MLP neurons of a small language model. Each row is named by its layer, matrix (up: input weights; down: output weights) and neuron, and shows model dimensions 160-287. Each number is 500 + 25 x the weight over its row's rms, rounded and kept within 0 to 999. Numbers have three digits each.
After each neuron's rows, "fires on" lists the tokens most often at its 100 highest values on Wikipedia text that the model never trained on.

L3.up995:477532535491521516507531532484472489467523490477540500525551498484490528510492459496508522482510509537549477464514557503481468516458487515484498518464504517453526496478531523520460475499468508474513505477558497506495484468546506543507503521526499552497474482509486521520489561511527520467515495542514504502486497486484465561526499499531500508520493514500479505492452513522515501479431
L3.down995:547492489503502519523508486444507510501454525475551553488447543509519538490511458496473512481495512458498507486492550463480519549559495421506495489494524521495522506486462511478532526541501525515482479508485548478481518540482486477522511503511506482498488505517483496515498518495480480532529495514537499503477544515481478524535535521508491509529496500540492516489518467487559556512475
fires on: "0", "5", "ic", "ly", " of"

L3.up549:533505477499527503508471480527524514505515518499480475462522502503449523487473494474528487496523538466472510490515479497502546469510515556546473513479537463458519471488491503512506469490531536554503517511507513523517559504492499479534496528540455491536478546520515539467523491486488475491522484508456477489485487504476512512497502522468466507498473519539465491514490479494515510500494
L3.down549:502490487498512467468481465508469458509498480516455510522523502502516493537501482464421514505480540466469516524523504476454447500487506510528514482486480493534523520555491499527519519524477481509525474495499468470486462536478485520488520476513514513446479434506497515528508484504513511487535485525502523498488554461477468519520475469500447529474539525508481506526509502501490510520533
fires on: "s", " men", "es"

L3.up2184:513521480497497511510521465480466456499511515480510523516543521499540518506511492506550511557509502425459496513525423524509493520460485487488517460487543451503515550462463472470474511495518518536536483486505505454505453529509488484549457494480512488538490510490484496546515508532556473449456527525502518500513521530546486532496513489527487537516487514500546498536524492531543497509494
L3.down2184:491480496559495522461526485477487519515507482552490512492435451532526506494504495460548529516526525511525478495509511491511464515548506484493532490488466512495493511521494521498564514522488522501481488530519502509491488487516471522443508512470503532520496468524485491444488484524457480481463516495473479494484533529498536508509519496514529473498515481494589500494521479488480468500480
fires on: "2", "et", "0", "in", " other"

L3.up1121:472501508524564506518450462502531505547540484505459478544513502537515483478465494494491485477534498537499464535476578543528504461544511507460482522507470514515454486529480516497506478508484514485486483558495485558565519464478498482474473532530519500498508479531471460528472489485505451549494508528477526534525465501478505454496469495513516584480502510527496493499474438485500536499457
L3.down1121:505548503512526462456490494516534483513522495547481537496542512506488522501470502519511513490491501469530561525489524487527503512511504501483490523527453487519498498495526483470517514497498483497505488519498522534500485479517500481479465496527511492454488468519495522476474514490469472514507470514517489473521484526522483531520480476499474493493471447483488531492468567493539482517493
fires on: " of", "ing", ":", " in", "do"

L3.up2439:513512511497493476511441508519499544514570480515495497522478497483544485492474518525528495495510512499531557481483483535539498510472479506499457498476454492498479475536533558542506500523519490423465486479471524490513528465484522523481507461475525539463453482457472529469496521499480509504470512499507472514511502505501513463517532518532500496470500496506518513528497516517515514503532
L3.down2439:512464461545491483503494495487483486534505459437546511483498501548494517508509543516462494479505506494515527475457500484514517456509497510493508515480470510496499507520518514468527460525495494511481480480498437461523456546465490518521519538440499501495512505464518515516509532503513492543501515514511565561549473486491504551485495470471522519461532478493515481496466499504497494500503
fires on: "t", "d", "der", "ed", "q", "id"

L3.up1664:525488535485493460492500471530491517519506526507468501498500483472507492475533503483508487479473522484485538472546475460473486527489469529520501511488507472465480520496487464506527458557521516503490510498480515506514493546456541491529488504486524454508521514515498473460513523482537483501506504513528464478474520552526526501424527505528511505520494512514485531513545497504517501465522
L3.down1664:485499536459497468480519463472520502524479478512495496534525567491474489504516519497469497490506499525520511412501527496497533541458493511493519512489470473504526484476460470495497560485569500493474513511537481430517528506499509463503478513494510532520546474488488513469488537505557522486487521481527530542489496508515473537506483514529494512510509479538484481535476524518482471507496
fires on: "'", "d", "e", "lu", "n", "ru"

L3.up1147:535481479461504485518499513507486482484528508514505532474478452485503503478487507475504514498529511530484510518517549490514557487502493493498433542520495493499467468481517497535477462510458452474507495509498504492476494499503493479528482519548487406482473513485471495510553479489511505497521551496484501457510518535508522514512518539498494488506501515487509471491506479495531515500516
L3.down1147:519526508497490515484494479501539486523484452513468516527576515511507507501461467489479504519453484473493525537505471526499492507500503491527551522490516491468479497489513494493487556465484545553507513543489488526488479527516534482452497448494480549461493443540471529534523532505510490465491483499459530530462484488510464517515493460468445492480473443507468427523510521503500516505485
fires on: "it", "tan", "tra", "do", "s", " York"

L3.up988:527526506501487542548525550497475517494508504516498501472518503479446490460501523484490520508544559545468500547496483511485497492470491495503534464536484517470531492516442472478459496502493493534552480502492476504515510483508490468500504513487518518520497480518493467460517529499502525494515506480508458563534491496510478512519488507498495544500514488532489555483490470529526550481511
L3.down988:478481534492518524476480474506526525498509468474463497503459485506496539490559464528478466520503487510504512471497475473517482505528538546505464500471501468505527526485500500530494523511447515460444447543526501512507502534523561523480513488502525548472498522445511519515557518522514474528496526505501504460483482525440515480504462512516517516505461520489482510510502512510510501515476
fires on: " of", "a", ":", "al", " to"

L3.up787:460510516496511561509534470500491505526480463501473552519548515507476519493507532496518517506485506528471454525535422479488535515522501450484512511535531498531552508546466520482456496549475532521496513503510520514473463543469506525503491447483489471480465505519509495453460514518530511452517475539485562526459460470504495517509520447521473505507495461541531533493482488535494479538514
L3.down787:503532451506503467497488546504516512454509515477508527486495521515470520528527462459490509488512481460532479491501534500502463560485492479506463488490452513547538502501535529553496516461497455481484512502517475517526484515490553464487489515537462530488482558499480509515532473526505517514527439476526527470520490535475467515536511489475471485559450518470492510533483513470499548494501
fires on: "\n", " of", "ed", " along"

L3.up3335:512494473465478487521472503494465477517513508502486515492492508515489498451503512505508481517533547473497513481502505522500526528496502464495422548552443477485483457497514517475472528526492496500499496517467476494500497508524488503553480543505483517459466535517509501479501548484497493519471493525544514463508496483511496512531518495476500492520481509467477530476482503476517492468477
L3.down3335:488488501507510482483480494525474465480525447502485468484463504490462467497503492543470543468547507498538477485501430491511553486501468513512536522465489544513489505508481514552525510493510497495496485494503507549485478493462499483465494500518508507488528516514510501525476501450484462462509516530460509543498525464478526471520494466536489491520456525516541494504481505531542473503544
fires on: "-", "0", "li", ",", "ce"

L3.up902:541526492452516522494492530479452515519496524481451486534500549465525478518490479492498455475512480497507498495472509499515506535529451488495467521524525486540510511513542475497553495535466452479485502540460484464479516467515528486496479479474549521494493511493506477520500504533426491489492484453540479499421515501515499499552526511494516511513506505501473501470477490493515525515484
L3.down902:461510507503532491504507516514518520511521472504496546463521464507512514422531526456478562484474513505500494467523418525505474524484496455498504506467496528517516493510485509498488514459484546478461520473486517486496527482467516469529515511524501505528546496491514536499491441494494489496492517513529483511477501495499464503512501507511475518483493518490509497527522510524523495536515
fires on: " |", "|", "e", "."

L3.up3269:491513499513478529482560514483493472516457501474489523488501497513541547489500554467510528497483439497497468506497521479503527464472478496476478488485457482530493505502498521518493524501531468485488483487521495491513497527481531457504541484476509469488471475493526500479465480493471504503480499492509529440465520499474437480490474502513492475527503466521502521506492505507460493512491
L3.down3269:516492517486539456564512500517507470486463502445506483518539492435497478523519474505508513503516553561512591504532476483494496496474450477541519491493551526504507500491486491534507528522495500499506488494498464512475537450536483487519543463519491484534526500520499482452529465489467532502521512512483497503443479504481510485530528484508481514522457533465543493478530484478493507533488
fires on: "t", " of", " to", ":", "et", "st"

L3.up34:513527489521466498518510486456512537471497468484487546518464472486482526501443507518527496498486515502459477545503529497492522501492521471468504480524536478491471477499525492539483497494509519479560518560499477521479519511505522538505524520521489545489494515493502532454495497534506468495481499481511527548508508484538487551509493492514561482512492460488521515504522510469508526482517
L3.down34:501505498493485511511514504491494512542487512463483476493518456475489475525530510515497549496517483439533515488495491469475535489483475497481485455519500562472474480515462503466530474538482545510504505497524503481504488477509467495494528468483493492512469454487451470500481455498521527469447497536535495495481530519494506462500470496502507497471524529498526525548506454465499462534508
fires on: "2", "8", "4", "1", "3", "the"

L3.up964:494500506477469535456520472511497541492487507524437529456525497511458458486497433494467464484484518521522493516499460494524530474513517464469528451503477484508528494498515450475535507488498477536531525500531486466457487499505498526493525555469489555473475508519534477493535517456502524518544482519489550522471506522464500517472496480508487504515509492518474489493462487493460472491489
L3.down964:489494505538496477497496470502493483525483514519509491518450473463501469491506492538521469513490469477446490447525442510469527483472432482507488533462494532484489494485492499496500505486508490506466479496564528455503494487498521485520509539526494511516542515512492482493528506500504486519506472537510460524511464539565493500488464561487472494504540495530493500498497447515553475497490
fires on: "'", "-", ",", " Go", "men", " van"

L3.up271:496519495479531543540490472500544491472504467480510541535499522507501511489494506449462526517501520481510525455464483479523454516507510516503476496522520565517512505522474519493492525501479521530536517513537489514513538554506510524473487488487511504489473487490510510474527508491531545451502509500462548540533449539519504552497514530520515497505476460536530482537487506501499569474555
L3.down271:520479477482525501468512480463492540570511510465507508513515489503478465483472517499471504517509500482491490498504453503520540470513550491536498515496488485491494496515540532471526482512509525508488489485524503536485506509491508486488483511504510526476464470447486501508492504519485479526496480495455547523523509469512469507506461490513428504477507502509481528537558496521468497493506
fires on: ".", ";", "e", ").", ":", " de"

L3.up3504:536515514522512516507515525493494514474524516530492541496530520519480508534479495472524512516504497539459527498541501472495516469547500528524524490492507535505500481498514522510530474527498512504528532502513459484473518523493499512483519473488527465530483507481527495510489486493535468514512454502498516484484517496529496496485510484534503458521526509544475498494522479498519474433527
L3.down3504:502480500482530472508521461541499524482511504531502535513510491497518487449525508420537508523519484514470555511516525490498466502511517494459510514504529512505484504510498468514504506483491533544481465517532477495528468455503483530538441506587517502526504505485509457487488470483481519480496491529544506531487522533516474516479556447494469520469501495480480549517497545508427502539475
fires on: "'", "e", " to", " until", "\"", "on"

L3.up3075:504526531555486544483480491486490531496501517512499526482544496504519518466513515465511474511541543513475481490526479508523501505507537507494495497553521471471489487479497460468507497503506569520469499495513503501491518508519522520511492507492481493498503501424552523498526434483480509516531510465435480466544482511473546506472534471516483453554518499505502509532473501525454516470484
L3.down3075:498453476486498480492521505495526499526458504466483566513521497523481508502454528512510518512468535533487520488519474511487478496557512493523508498480507518501509456506520488494493539512481500468542480505499474467520537501499495513515494495513487467480507471504482472539501488481506509510505506526481472455472469504482497478462495523515478468511466506514472478523525501465499455488535
fires on: "s", "el", "an", " income", "hap", "gen"

L3.up3170:479513531494563456476499515507504484561518486498484493512521508526492498525483500556506477472481500485512530459460535464486519516477487527530491484539496476523469460523499507541540457498493465530486501521500504478523467500538526515507527546526511496496511470508502516529529495518472537506524475506488470502514524462507565513507479494480511533525510441475506511507477505462495480549536
L3.down3170:497537501500500581493482499503505517520484494501529481506483534527507492512520487493482506517469478460483526518481489437434509558503462486514469477492485493497524466518503439452517438546523523514479481472508494470470501510485495481500517512471474520487503453481505517528490492494513523531531498502550491491521525486508469504481513484467479485546511519535510469519495483487499517493526
fires on: " a", " as", "a", "ma", "ó"

L3.up536:490497519509511499520489555512514543471494545484498487496499523452460526473493495495524528462531505491442498513527495494511510531453509472528497527516498495502493449471515463459499467477512474524493525502476453492453521452478529460472495492478467463483470508450505531477482509538485489538495521527473514498458509541498465501505491533541498543489484537503509484513466522481473501518519
L3.down536:521503504512461550513520522502532524443493521441509513484517515495478505523494491463466474510523476483506449512451497514469506507506511488505529475521534490487490525517486516519505466505477462510509479512489506492498512488542471500478477493519526528491561474509505459537490438514505513499518541548483450512522500480498550476530513528541526501534526493459498506493522536498497523478520
fires on: ".", "1", "0", "5", "6"

L3.up2983:485492503514524527495485481474490494484530489467497499492502505539472498535529551455535481486518527504482532532483481494479497528498489449488500507484519554512502538517430503471512502528491518493480493520481504505538511507549539489453503479526519504483481542489506496486441463491512504467500536490505472532490502520485491493494520516456510466492535489485529523509501490479530503486549
L3.down2983:526521485529488515490544520519532494492543510461530478493481489467528482494492481523504521519492475536483475496503532539497524492547491502496487482522519493505498462472528520445525512468486514500523545506525521525499476502483462487499556530472501467515484438478516505496528518511488485538501497498513488444531489510516494515468488475527539513552473485543507463485488494512438473471432
fires on: ".", "==", " of", "in", "\n", ".\""

L3.up1672:485466466516502460518502489490513482500511511486489534529494489434487485499513522457497496526510500509513463496542506476466471456500486483480485580525510453532511512491517518471474553511487555488479547509497502474511478490505494506514488466519486475494477559505510501488461501478519495555512512519501526510467488531467499481477503509454488495502470552505492497485546527517532527476543
L3.down1672:468474507541487488490521499517520489507518473467499468469479496496500516500492494489517540485445495488503505503481474463498506482505519517475573452473483502522484459527470515507514480504509501480519479471499486500484476486426470500500475547485526493491505465493482496524466487497494495502542474565493515489466510542470434502537506499496486480483524490456552452512533471519471489495516
fires on: "-", "0", "2", "ut"

L3.up2249:479494454538499527504538512496498519492544517483490474487547443517525480504459515441506507528518453449467516451495479517512498497465504496530504504467502530518506487499501521564544447498531507457499514507529469521515523503450465477499496553499512508436495470489449505493464500496496515536544491486480516479476481493528472497514534490519512510464488497508515544496476498505504509514539
L3.down2249:494455484533462533438512487497487538513491527491534487527437520462480466485474503511485524461501535502521531512497449433491482496483505488494549509503501488502494463479505521477520528491532514502515531552517472498496494498511469476512500473531442484502494463544477476498519493468521522518494449500523520515525494468535498477472478490467514476501491517511491497480458454499482491507511
fires on: "s", "st", "t", "re", "cl", "se"

L3.up2652:485506519498539503485502511467438529489504532454514456537502581531500521550470463483532476469461501474494509490457512509491509478558509521522483513547512518519435446476506524491508522486469502456485553437536494467550485480518449521520491496503503538512514479519491483494502500504498490450551490507494526507459457516528484482514504528486473525523504474533500474524507530503511474515476
L3.down2652:535496519521535523525480477466531526505458504473507503495538520439524465541491513544550532515488468491467471488529473494505512548482530484463531517502526504468524469515468484484501528509491525482503496525490548466524500505497484487471503502470475515533503491488491537487454508512548525507508505516501470488498471482507420497548458524509533472493500524531521519469493490533524501460484
fires on: "g", "-", "ab", " was", "all"

L3.up63:514537536507488506507510487513488507448506492539490515467485520503496535479509501484553505496504531467520488510515494503542454513509524496481464463531534514528532531478511585505509510484546459526508519500479530493484478484489483517525517506523489493492506477511501474493493496485474494488500515484501514502499470484502471484504485502550523501507488499524489466497442526473484527483484
L3.down63:520494499471513542483494492504537508505492502491512485528459458529550487521482503537507483427525517488499505504490522491477546456531485531547506525527482467509481539486495513501496506462466456451502506468507488506479474507526545536442517530483474487518495488536550503455508515510529503491543484452501476521494492486510555517510495495520503492521488474531510512475533466544476517517522
fires on: "0", " all", "y", "d", "ation"

L3.up1357:470510519511503481502489520511495495497533525492511497466529494500529500482497493542473492476519525488495505462506495465499438503510497481538511496522500487515486457494487540516505500505539487479469530514502484456552511475509482509514477520521485507500505508499461496501513503510469485485515512516504501476514521502443504523472485521463518533475554500514510477489492520520522505483478
L3.down1357:494471518482524491495507497514472477478483536541517482496478543541475506501510493477513547519494502508513516518536535478497481494538488506467492539499502520532524487485499471489514568501514457540500476496511520471487485494482509547504458530449469506529461485504506522501502507514464518538502472474516492524544488448543522506488463504521527487534490515499504493515466472486477522509511
fires on: "5", " second", " was"

L3.up3088:474494492473528509532452514442515498506502464496456520519520485491478458528492463492526539531528426500491497515508514537560489562517465485479527461581467498451526477512458532509503528482477493504502492497484510508522519453509460512498497464490491479479503474529493502510490470473489521511529465539491497462536471535506508515502486447529519500512515523477489525542458494500465520450524
L3.down3088:473494506506515472526518512503524531502528478542489481550538515476462547488502496512490532466491509496506534529451506475531491505487501530485527485522517526538530527505497454482499505461531499477529487499512477473501469471471481514508512490516500490517484478528467504478499496513517479517524529521481475447505472481471521480535473514510504523490480504496533510514510479536537492531528
fires on: " of", " from", " v", ":", " −", " van"

L3.up1003:519510504511569489504466505524490514466493455499478499489494453461474455510444508494513536507516473479483528521494516505475493509516510487497487468511523477485532470494452507509512510463525510524477508490508529450534551479492468501493486473529467505507523505507515507501522496523462529513500469502533493492528525442507524528514529484533510541484535508489512519553512492497463493467507
L3.down1003:526472467497480478469535497456472530485492483491522474524485515477528471501550505512501498487495495536506500509535564508506500479482494489493432520494497497532489482451455526512488521513507487451519494508519534493516533514455506486526536528480489478502486486517514485523493521514509522485468489488481486483538518521520495495514517516526469487496508488509494472519525513509487501468491
fires on: " for", "-", " of", " ", " with", " to"

L3.up2947:490496472473491431511485496516463519493520496485476493520544500454557523505521504472494504503535487504492492502513462455501513500509523502522473506527481459484512497512548491547466502499538547535477449468465495534501482490493536492493468490512487505506475498496561488490493488554481510488478466476504511517510494492513494503480524502539511472451516492502500472531531464499512481487542
L3.down2947:497503480508542525535484493492542481514483484481520458489450541468493546470525483481526483483473549513492528533522490524457504529469464503502520502498527546543460534509485495488507497519489517512480538507510483459510497522462501497508508476480503470513506474509515459502492509482523522525491497535485546523502466496464486530508502484492529479514516493522484524503506479501507485482493
fires on: " of", "d", "ed", "é", "4", "e"

L3.up1481:509514516504516505536554494517476525538544512499512518472530500485508532489449505482495475485525471521515517484519496488539476545508498444532526565497542450492463505522519512486489517507475506525468500468453500466477490497511496465517481496534490515504528521509504511464463464504516516500465517532441467500461508505528497481489507477526501503491482510465459499484520523499549430475484
L3.down1481:476486464490514517515484498503542501524515483515503484536472492523475516494537469508461507510487538460548536531475503526472483476556464520487492465478478482508489513527471534516485489490509529496431512468530511547491460483516487533525482475532471519458459516492522466521487493502463480519470497485548508540484502517533479495536511522480494512553511461538478497509486515467465484549496
fires on: "d", "le", "ed"

L3.up233:505527477543512516522505506512509502509494537499471488520508541483507495511499493520510500494457529527471488550498501519520541484545495476492486469503515562446498472503468518438485493540536500476506510452543503486522507512493480515517481513516489479552510466512514495529518491486471467498515522553494514436456505465491444493481484483459481460516498511480456506514496479488494500488467
L3.down233:500472459488520503504473455464481494494488491491493467505474503474506438523533517466526478533521422489498511519532472493515476509476515503505516538497522520509490458459505496504498536513461509509507501524508518499499500473477467517512499499473473493472443472520493534516534517501485540455452449485514508532549455512455504532492472444526483496513466470518540483528495522492515466519494
fires on: "-", "it", ".", "\n", " |", ":"

L3.up13:544512514478515461528503525548480496492522498502509510527507522498510483469541506499551505547544525512506465507497469476508465576473503500507490521529495491506474453444510520495532505501498486502571453453507520506494510473510495530514496533502489498505491506521499506498508508446525483490528468517560464506530483478517543534497469520517503479477553506516495471514480524524520480500554
L3.down13:536492490476509508545484528456483495506479485483493526475445502491480482464463511470438492488446523489552484546538516537545535479505471497493489501485507452503492526478507543472460501527496483516504463488513518490449495494519498479511504505487483505437522538490521506546503507525549523556516496437498537472513489513489487530532534464478502523489505541527467495545507459456500536522521
fires on: ":", " of", " University", " Ro", "0", "na"

L3.up1302:503505501500484487456522525515511460517505470505499477461498509497486544503509506486505481476537522511503514481492459447502491541502550532466527514498460499500521495514543465500492526543465547489485480488522491495482503485509526542514520505541477504497467497533542494456516452490465480514516507497503479516475479514505498480496503511523495473494481482468518503560473520516525475515481
L3.down1302:497569495530498451501480482470456503525512471490497462487530552473504513502470517470524522519508491460512485492509515472493474495509493507515495506481502503496499510537470502504514516509490478531556546494476471516478505485540493485502504467478478467452528490520469501487527500473517517477496481496515517498495478531473524542483510500482480532525453532510454506527507511490483502467465
fires on: "s", "es", "me", "ations"

L3.up2488:527485474464498526484523522491469469541512525500494526500463550500486526460533468474541509480531513513504504499497497472533494479447495556512498520487470537507489475543515501490489537497502525517489508525521469512495534521479498500512483490520527497517510533485486472529484475515500484463492538517480466556490514532510523471490511533472518479493488515507486470503495539536511507478510
L3.down2488:503499509504490489492545511467531503473525553501525486500513474479477536517494498484509527501521452445513502508464499455489481499507461518509500531469517502508488505516486523518529483523507491488518528519521543491536514512519517510455517476485491511452460519480512493532517494493499487500492520497510536501509494536465505521499512542522512536521526512475479477476484505479479478503547
fires on: ";", "to", " where", ".", "ett"

L3.up2829:556493458524513448567498527545519513480496505540476513544521494501528528489498473505495521435461475512528515542516540495498469532539504484478464499516535506538517545473491489511465496482491505504442530462513518532529539502499516492541525488511495494481493496502511481510504483521522469528464498524521517531506493467482498554512484501502486483497486484492481498540515508479477477511447
L3.down2829:518525531487523503466502511516469520540467484449505525472481507470477563508524509493503481508498458519524552492533481496486481531451527508533460485556509464480508493483496465489531499572506533503491478507552494479493455499490434512494529501527470502534463467493576505498508485501490488495556514451492471492494472491552453472520487533532494536496498440525465509493497519501511476517493
fires on: "-", ".", "'"

L3.up552:468510493552494499514502525478505467539525464487521507450513515527498554487486476507494468510517525475486461526493493507512530531499512525526492438469515479522511529496498466439529508519544476503497484505504508509487463470478477481503510499493518478495480521498496488453494492491497460502499481444499530543490539540532509494497460510514496516524468459481491525473516471465512517492509
L3.down552:505468543502525486492504493510528554504485508524475428484487505468546503467460518499505497533486485518549507509481525521502523489540499463474499494499507553466493504495503482478476515500486495449516510463502543469520555460513502457493436534459519472470524501478480506491544489533476495529499518489484520510530489481463522507469500486496503491475541528471500482495472516496557482498474
fires on: "0", "ang", "in", "i", " Li", "Li"

L3.up2973:462519520505501524464527498526519446539539507502508502469537517509520480487477482520460510510449538508529513524489521482504531527550467525491482463507511512546532501504476498507513467517507519535524516548505470533480469555479487506501489508472516474489473536467517526527502422503491494476536472551485480485502504467508492505500479508491468466505513530477508500534513492513503514540473
L3.down2973:522470492503513470477490478500476553466503494523505510522471521481513497555508497435510503485483510437492512508538535468468530495528511500509489499543536481515462500487446517473500501507496483488508470493466572491520501513466520523521572516482521482525523482542477455503523472507485493527499498467497482498522497467468492483462467499474514496520502529475493508482470520508509526515474
fires on: "s", "men", "in", " companies", " schools"

L3.up934:482506501503513496490493481478508498469457493481496537472511490489482518490518498528479527513493454558499482524510521524534508503511483475517494524546483483519482520512496526521519481510477472487495506515492470512466504488497426477486520508509456498487501505516469536496539452539513519465463497491523511496504488484456518481493496506500528526561506520525496488483485513504542490482528
L3.down934:488517445484494518495483498528504505475463487500524527502492481485519492483497536474504504479473510477488481478470503497483490502442524522489487464454502489514497463475487459499490492500485458501498479473552488501499488485507490487515467472520503496521470461482555447483498469472473451462501510492520498541489543500500480513514526509527518508526524487475517487491499507525502535499492
fires on: "il", "qu", "it", "ly", "ier"

L3.up2898:472532517501498521490495454458524486479514494477531543507477538493535497484490484505468472531484497530480477523467497499461468517524495507498513470521524513517547512497480513548502500508518533469511523532496517465485537482496487505510505503514488492474482481498495515550512494478548524492510499484532545474494497505532510524528485493532490477533478484539488488474510487527482509478504
L3.down2898:532556518490511486476496497456463527481505502511491464498486492484496511494526440469562512476476545514447537524491517449555470503477522500517526501510486513521496493480499481548541496514493457479485513488465545505503503524490509477495532482452503496506522488537565504487559478506458495498509486499515495512517483532492535463495529541505524534515440479519481451497468495482503542500507
fires on: "2", "y", " no", "0", " not", "es"

L3.up780:491509524459476484508528521554511506509510485517448492493515488502506516529494498470522508473514535512517514515522472501495499494460470561472495522461521514484500503509486469486516489501488501459483539485490474472478581489496520470507456498459514484574529495479467520490478508504507528474447476531498473514501489477500525520522501500498522529494534526508501488500514535504475521491567
L3.down780:488452500488515486449491522460459511487507529490475490483524472497507541484507452516464492498529485480509505488486441516477564501544526505514483482478514503512459497530484481483486498459480524489483506515504483557523487495530475499493494458479479482510517475496487521485489512499497455513503499524527507505517465496504522501464545512522485492555504498483499518480510512533483479493474
fires on: "0", "1", "6", "vert", "7", "on"

L3.up3546:543526557488504484551485494466558485511495496509508511486526517573481495492500532500518473462535488473473505529486460482481480495479528498502456490510497464522468459514479508502481471503486513506443508493498481491478526444510482513514510524541489524529497447483534511504557489503525495494509520480493480546483502441449467478463506480529463474513542466518535492471502463504490473484477
L3.down3546:496455548536525508506523498530513474538484505528452496543515513486459490476468498478494511483449552514526513480503474489479497505480503496496455520501540469525486503505495488472496478524477508496450480528544465496514512525501527513515532466469509560501507522523484515523509499538523519557530494527467529496506477475535503458542462470486503484541500510526456487544518489524515540484492
fires on: "i", "a", "di", "ul", "n", " as"

L3.up755:534478481528498494479519515500527516488500464470479479501516495507480497511457498461503434460506521493459494468525481503475509494495533534482529497521492475486522499488527499527538481502520478494512538510526515547498527500503524496490499492487504523505490545530484475506481497439505508532541534484500488509491521485482540462439494484493520487497525507509502538475498529507509523506502
L3.down755:470464495502521479490536485522486506538521506527485515489521481494503542508485508511494497494499474536459470498489485542526530469500503508488478498478506523512487483504510515498528475438504514513513498520503485485492483492519492500532495516491490487489508530469470466496496492530467522513506480510552527488492490488417522472491489537514510491494539477492506491489505449491542521512492
fires on: "s", "t", "ent", "v", "port", "ation"

L3.up3026:517506541475458497455524494453479558508486523483477503463525498518526464491527479474512507532533491501470539505489499518476520488515513524502500490462471487513498504506526523473477495496519504525506494510490516480533514483523472516500484544485520467514504495475495515508515526467478491528463526477528465522479509555495520487482487453518515463495488504480463511535457502548479507495522
L3.down3026:517497489513561467475499533487480485515519497547514465476538543563464499491514517504521504508514528549483504470501477486533499503494473478483494492511466526474472524471534462534497504499470505476487478525504529488501520525504479503484532475493492499477507491504521542509517451482522525479526443520492521526523493471540497495500542517470506489481494465537487515505500524466509503492464
fires on: "t", "k", "j", "n", "it"

L3.up3328:534509499493498492532504521457468529492490509476478526502497525513533522476453519513511488508533472490535498479512485495521540486491481470514516481497493476523456522490529441432487525461460448520513480507514468487486510530495469484514462508493477508482543524511508453547430519484531552473510511451559493492506527503530435519541479474529513489521461499477479508533541502504509470508496
L3.down3328:536509474465488476508502472506487500490513507477514533494528529453492540544511485507500431482483513490507519499483496496463486519479530498471509491500448526507475515492527467490527462522500525497534509493507500502497507514459469512503463496519509479469513524534490455473476563523517495509495503499491501524569521505536485519444470513511492501526497477503471512509487535505465493463474
fires on: "–", "0", "d"

L3.up1584:538497473488487465489458559512496534503533513459496508520525498489487530447522547507492488468509511498504513519510519511493507528519515472497494495520512523484486459518501534532487485479526507514499518506518500511491493519510503508492517460508483503440461526509536477535478491455534527521513506509570507518510512525459493510538496525502496505470515495505488522530478479483556487495545
L3.down1584:506493523487498493498495476480491473510505528503525486489507524503497499485503503460532496542488487509479499546499479487475483563457511496548515487512473499510517479482475530450492490504523547532537502511523464471498471520519497466462504544484531497480497505503523525492549488525499510504515476548484467528478438448490555527480479450503527513439499490464485450524528485467457527487494
fires on: ":", ".", " of", "in", "en", "u"

L3.up1040:517506449477504541466504529526551556526511500508525461511510478453543562474459547515501510500536527537538500505470455497476509549466480556461529518512513515503498553451446515484497481518500530556533495540515533475495526497541485469522481507527488470533466459520528522547529476512482502536503510467481507481485530491494527493448491511490493481537474496479499495509490516475529484452520
L3.down1040:497548481504470477477509514510512497496485507477520498503543495504517500535517540475479532569548508497523497564428503513480459476530481482514471507531535528511485499530513496491498504517486479470483461479485516549472504510497475463526472516458501509522502512563494516523459477503465504475511468447509474505524504475471460481515516566475500503535490544522519485508488505535520466505530
fires on: " of", "ing", " at", "s", "ban", "es"